config = dict(
    num_hidden_layers=9,
    hidden_size=896,
    num_attention_heads=7,
    num_key_value_heads=1,
    head_dim=128,
    intermediate_size=2368,
    vocab_size=8192,
    hidden_act='swiglu',
    norm='rmsnorm',
    norm_place='pre',
    norm_eps=1e-06,
    positions='rope',
    rope_theta=10000.0,
    rope_fraction=1.0,
    qk_norm=False,
    attn_scale=0.0884,
    bias='qkv',
    tie_word_embeddings=True,
    parallel_block=True,
    init='orth',
    init_std_qkv=0.0209,
    init_std_o=0.0,
    init_std_up=0.0209,
    init_std_down=0.0,
    optimizer='adam_variant',
    learning_rate=0.000328,
    beta1=0.9,
    beta2=0.98,
    weight_decay=0.61,
    lr_head=0.00443,
    max_grad_norm=1.0,
    warmup_steps=266,
    schedule='wsd',
    decay_fraction=0.751,
    decay_shape='linear',
    final_lr_fraction=0.0,
    batch_tokens=131072,
    max_seq_len=1024,
    doc_mask=True,
    train_tokens=902600000,
    max_steps=6887,
    dataset='wikipedia_en',
)
MLP neurons of a small language model. Each row is named by its layer, matrix (down: output weights) and neuron, and shows model dimensions 624-879. Each number is 500 + 50 x the weight over its row's rms, rounded and kept within 0 to 999. Numbers have three digits each. A neuron's up and down rows have the sign that makes its largest values positive.
Before each neuron's rows, "raises" lists the tokens whose logits its output raises most directly, leaving later layers aside.

raises: ".", ",", " and", ";", " in"
L4.down1505:459493564404487566634463558401491402530489496485430481600469569477466547527505392462481625464527551439498586466563494413482540460537521538535554515537676471583447569495525507406469512465505534645509433469514496512463488490481470443562455483463557594384503471487441512471486501551547517449534459580518570471622471545508477490445539498477452537431481503497555570548536573515614493495593514553483462452526432546525520415554512478471448518421535481446473571498589537468523478435511550556551639504472396545483516492565512549515430570471488530488552401428519496452452508459522497490511490492556495522555543485458413531552496524563517478562535480535485490453594506508474469595558447447547464492541549498501515537445575514490328461535526511507444400587565482502473456433463449

raises: " southern", " north", " south", " Central", " central"
L5.down1180:472569434562395491463419556496511585580484644436542492492515596512508464473503566432426452451583536436408517581422489558515512633557455503430507410537492542490426466532613511418401449417389444531490462538495498480511505543516512499535478456510464501519501471563528444531367451527542591532480436528497501571484478473497520473541491535581476514485431572457405457507509418536528468469535456493410402513500450500489541457539500565517516528485463582550522436509444549522568493489466581453468529489505500469434445496500523535542457450517561546448481500495522544442447552445512468494538508465552484526498491457479458518521492450513512493543513526466514519532480499615429501477539629460480484572447563401489557545583534518389550481431492542448694545487508521477426496546509422

raises: "as", "ster", "a", "ac", "ach"
L4.down797:460516495514501591549571477503463471468470483511510522385569568511537555517456539512383522455471634389429498483517451629477517527601533550469422519411595534540511570487510556453529510471499499431523493599485476543495535546502553575513459468466486503486588434461546555530404493544442457598519474546450458485413457556554562434488497481433551535482458464478534444440480473361559474552491480527424440472466506531450541499478422558429472524409525459508459494467567478558547458412466587481418562492510374520486481408474544576608522542551497535502412471470463553550527496494332509484521505506518584559523513449477479490506502491506439464523559587479515387447588441491614424552462520502517508425576459481513518513475460490441466511390560461550474468455526521423513433473497434

raises: "0", "2", "3", "1", "7"
L4.down1091:524604486457506424498452546430525519444518451480403518465414436491460379386587499522569498520511474516543565537481521491448512431587562421469425467460514539468429414557527443500430589439460506541446411445537545468484551475513586482605488461419557445480497552520521486500498507472620492403450479581501506407432565555496504463510469441582514486467495495556491586543661446394471452471521532439479443496530561519512498532445557487605563577536466493358453479525452528495508493522434513491537540520487506477419478463504443423490512451580493463523470498482560465581482383514550563444538492549567491483432563523559499474453542500494490489497507490490581503609598495420488431545466537496442538428543496551496543533350467484453579415499458383489563521567470573445510482475463586

raises: "na", "nal", "no", "ore", "or"
L5.down2323:512507406387515473456536559543546452487531506573478487472485559468560415486523542490560492454564511610529592516487571512541541490508524544509558607540498417559507517463515484598539443507510519442513532483459581565517556518441484483544426545507533546490502463473405486515483436523456464397462471601529541523441520418493520488620471496469561501496571579487449576508486496407518529545589532518419528521499546468550498523483464543458536526428474492503417395545523484513499509442511513519409434469535540550489481558464593472494479453548457497496492475504528489562523448569589451524464522484460555491482440512511559362464503438471508444541627508574532458490445526472538506498479520428450541493519424466585478502632466522535561470475488506557486462487519621524497550450434467

raises: "ous", "e", "ár", "ant", "able"
L5.down579:516576556555523496512342526540539441450471382495530467535499519444574512587444546478560491541542440470400480411501529397581491568522426425505559508487508578420495447521521501496532510474516514451506557608393535524595511469380465569587442562542540392495500465657553508521440498455556486565465513460510453495461421509532483456545478526550563499518528483478530497527408527546481479430447494511519552459454440396492445512504530525488400450426602601442493418445544451516476512569473639563442474515537514486553531546453482527509423456422512566562471433515525500455567522591595524405392441496548531410483549504469568473507518467529516458541584485335485481473472547381581476418488567478515535513468527447547500483493453443530559536522497559559562526512402467510435561479498411

raises: "0", "9", "8", "7", "5"
L4.down315:517507539459540459424526523527509537508500445486584542475540415496478440528486476515532474488581480487502457592528489514432509582468546526369532464366515550471555513506471517598425505497500509426461483460509557513435556451519472444524485454486535517561497587518475397564538527570506392428471477481556473426386579512454436451523480453535508450447567483512462560368533426489556486473529515474552536507500558505538420537483572513422454479437483487480548553482569531488485512531512426548570512472527519444508439440470482485484433442464426447542490494483572437434578385560548474406499423505465540406600518531580572499563541474520471509540541538517484495445554546556612453497537474527473466427487532484505529472437546485492508501468436459547540498542559512400528445435428519

raises: "\n", " The", " Other", " Follow", " These"
L4.down1999:511436506489560490544509420528492529613531443461513501509490438564479554556526489503496471497504453496497433519498488449535408465462555462449494528531411468500531493463513439534510463487492515436533499501483488551518521426603472448474535461480544536470483571499505485482435490542337451493455524505514481508465483521400525491502527525517499365393574429498586538486474508484503542525457535468525503501456418507489404521468464447564582491521494518509538486530475419518442481434474481475594496444535575540600522474486573490498501473548538518530565439505561535425503403450473551468365519422477400476547469512538453607526452477539445475588509532554489409474496495551440535555526464489526528541509526469555413474478432553488578448494468447477603546399447495471530536471543497

raises: ":", "-", " by", ";", ","
L5.down2235:460412559421488480462557511464495544571351508515454472503525543494455445527494457610494518492663471594567446438514541541511470462461599539418568417548524483577412534436404494477504497563505533447552537471465448490485432481594485600492532536412498498549502493522507470460501517530506505558473494508474509447537571414423476568469492438471535519490540521526518489393502489574515504547469480391531521515563412517508533567516461534560475454462474624663467549502514469518426446422469496541465483552448413503576504517423471544426552500436513436447613480471447456532512533632517401492559497486485475534445518525544591573524460504481437532518495493641465513501569440555502435540503487490613571461551523461527493521481588466536486440539462505520454409483436482510578516511555495

raises: " Champions", " league", " championship", " scoring", " Championship"
L5.down198:546443364535527477504506464519463537525499461428469564524491524480480543475496527549541472510389442432632454522441545623561464427561461489467434412456470447548572506504520421544536509578379525458620515443475436562527467555510509503459551526528549449517510455464548471523381593452581492490399537570555484492563555410556463497541567417536498480506526522462522549392531497535533527501496579465575494509441504541485545452481475570442491463517552468479525520547556541469552550542523524513552504439477479493462492502443587562496426505593566536607582476510441480392526382553531632486489556548563542500568476525468423472408433557440520568506516426527515491511423433537446461444467508545483474512467509527542506375532547577575466464471477500610502543412502494435440510560596504

raises: "\n", " However", " While", " After", " These"
L4.down1199:500510486502442516477481436472531513549523468392436469586550502546518453470479521534390469596465420479519459437496550411551469547560523502452478594579356513590581518467407490488530457478462499489563506463453531559542470465506481445517491494462540361514487516471448484502441483535426493422485562526534498476455540484418544418581520447595440490384511422545573465471494597458529481480472560455435527448436433568553504535512462509559573527521502509447445507512563480443521424446533517506608492470518535486463415502426476504529403409542440516516536511455522578448553453553499514461501501364485418552580475495489550596535454490529516500725490498475473508499493518479435576541552459476502563519514498458474422532499543532551546449440546515491637444460522427534443495520536497

raises: "0", "5", "9", "8", "7"
L4.down2288:484546535432530466517539471493513510532504400505485436432459447547547441555538497485492524497449522516454567516451546469518476507443488553560490479305653474534493470477399501387497539418437538417490476603626532507532483477483456462473465432476522503547493488536501428519556453533454508490432469580560503533471541489490506530449460533544565524469515585560551528506491436464561579500565534429504518422563506534516392455543449499336495473495523547450440443498525420499478464498449531522602483483510540515500558571530554463550503475505478522383527451586490426563531447449573479475450428546546523431446632511480501514488530574494466443625488425470541488477465624503429483483427438548437511522495510529486538500459424443538535569464544476439452479556424489513537439509464579

raises: " The", " This", "\n", " These", " By"
L4.down2188:512447473548524673459480472464532521493534442557461556569528465514527507494564470492525523547560458496543497521456511401578462515511449511524484530518408498432545498425492446474430462422455509388524486524574478600503501504553544567486472559438490563475481536439396441461434508512402483396370541488544567557461509476481513532595466465517335430539537401393502537514478520505459482450436561467549452510439486617425516565499492440454464408554451537529440514496520499584464539453502474448462460461502474504491483464551452506514513495513503472571522490513482513459490455537488478498493599439497455486535539489441532526577496458522439613681450514469482505494474445492470566533483420540430517527420586427480497484429472525539468404447429521564505414442576430447429489447438499

raises: "ments", "ment", "e", "ing", "ive"
L5.down1092:540565439507568404477404515487426511501579495464460428625518514480549510558545486487468613472498576505535437493378506468485485472505451461535439468530398567557483466482520477519391464500495528528545557548499449627461547495473426503458492416473515511540435467611466441439497544509541471553491489544542454469420606540501477505575483546515504482559493425540462510454559460511557574574563534552477471501475504490491397401509458511563441524455463535515516553486475520553586490495498468507532547537446454440455521446404489478544466519460450572481456505465479510533505521554425474428549446502527481485555489515546418561547509375626486503422431477589479479557529556568458391505554476518549532442452383550427403569506510496427444501512500466406569509467576418570458565544496521

raises: "o", "a", "ole", "d", "aga"
L5.down1649:476497596506596474500512468608545499507447472519475528523538563483447473481507530501451542474527403541446508434511507495552534423427519576434521501528571474540439477461434558554380542475490556550460507479469420525502447552433497490420564587519529537502527457501462494572496457418552525543401565449510545505515559466427463546476566481495496549480491502526433458582527458444501475619418496547495477523539530464423594519454499526501505461390472464513436553580609534488502512439505511480494500511518453580358507566448506554482524622523566456414494526429532480501487434485416449496420503507408507473512492517442516529480478479428456450450521499510491507435434470437583493475466449507609523475540516534520523396460512457497536542440438632507441422478450435524563476542517479

raises: "as", "ard", "ay", "a", "ar"
L5.down296:552448533516497519580410466614493410470484429493512506430409524452436503575521512424473529539398563433465556422481596464521514487496530576503511509477441496559567405509480498518503562513578527588509411460408543530538529501484568483455503523476493546446535509428482542587444580528582524597418493498434484490447470513545485566426499417462493529443459543502469512433512520535461480519461500475463500606523487551501478521476531568438478540463582463528546513402546466518438465507452453470480445418581422528514513439356487464485507533381638492498508414457465494477488512508494530427457572562471482450513608533510417559498570566571581449453454531445549443471461456578557495489419567530450523520483398517544476464518480532471462474458467516448566580521480445417431456598412613

raises: "es", "as", "ez", "ers", "ela"
L4.down863:429470494518507541513406542501601528538444529497526460500394419527496519586541376525493510471543482402546389546439595448468564542374506476557495512538507456592487511445502649511544529635456482536482562495453435482438443523509551472558490566581538434497494466474489453498539532486460513463533474478519374441445559436469574558546564517484448501486545497457544466528539504463447550470501441405526498491437504515504445530533550561551488439479564440520493484616566526572507481428479570507529576635486526418547468498500552449464483534550493603365534459555529499518531518482504536482455539526547424550502442518458500557535439551533383549504528519471492552563456497530599439542426537496519525481558552480531529487605596428426525439527566542421558510413553529476468588555440431

raises: "ar", "a", "e", "able", "ability"
L5.down1112:537472479521468494443412523473493358501481433555504517465474496612562485480410468428579530497583510568538483492590496492447555523526474489391473556560576482513563521467556416471457427550536482338519564529532437455526542535528489501440501487491511440590528473553486450576489488530437438541472515488485557549467419499485511550484433429420455494437449520600487565548561502468479597520472491453489588611479408461559494498460554533459438429546535507532538627473463518581466472506486428470550494545392441479513496474490485570444476505486483467548437594402490492517512524501485534456535509499453548447544634561555518540453550531541567572431438499509414593496442489568462499400488562482484519471598559435507458463476495532540529480455466568473470509393432613514449539506477438

raises: "ice", "im", "tion", "ci", "it"
L5.down2055:425530488465470532434472443529429470413478572535518511456503472502525517362475557494508492467540480533419493560469513554455472550426537472484510589564444520439414529419425420541509449520532538447596498550442461498367513507484518502512506431416447473505405441441464491459508472526430459553396512527495535518486579559480469555420518519555452566520483534452467532465497455532477495507480464530581542494507484467582455576505556490527521485518482385575427563520535582530467441367505498536518481534562556527520516465601483516574582487486520505547563511507527480631486415473440500478497544434487517375535511476485479539427457481476536586460404512511526565480471450465551577440566588549505461443540521547486492481443514418486487531509383548521523507436400422505528546541506578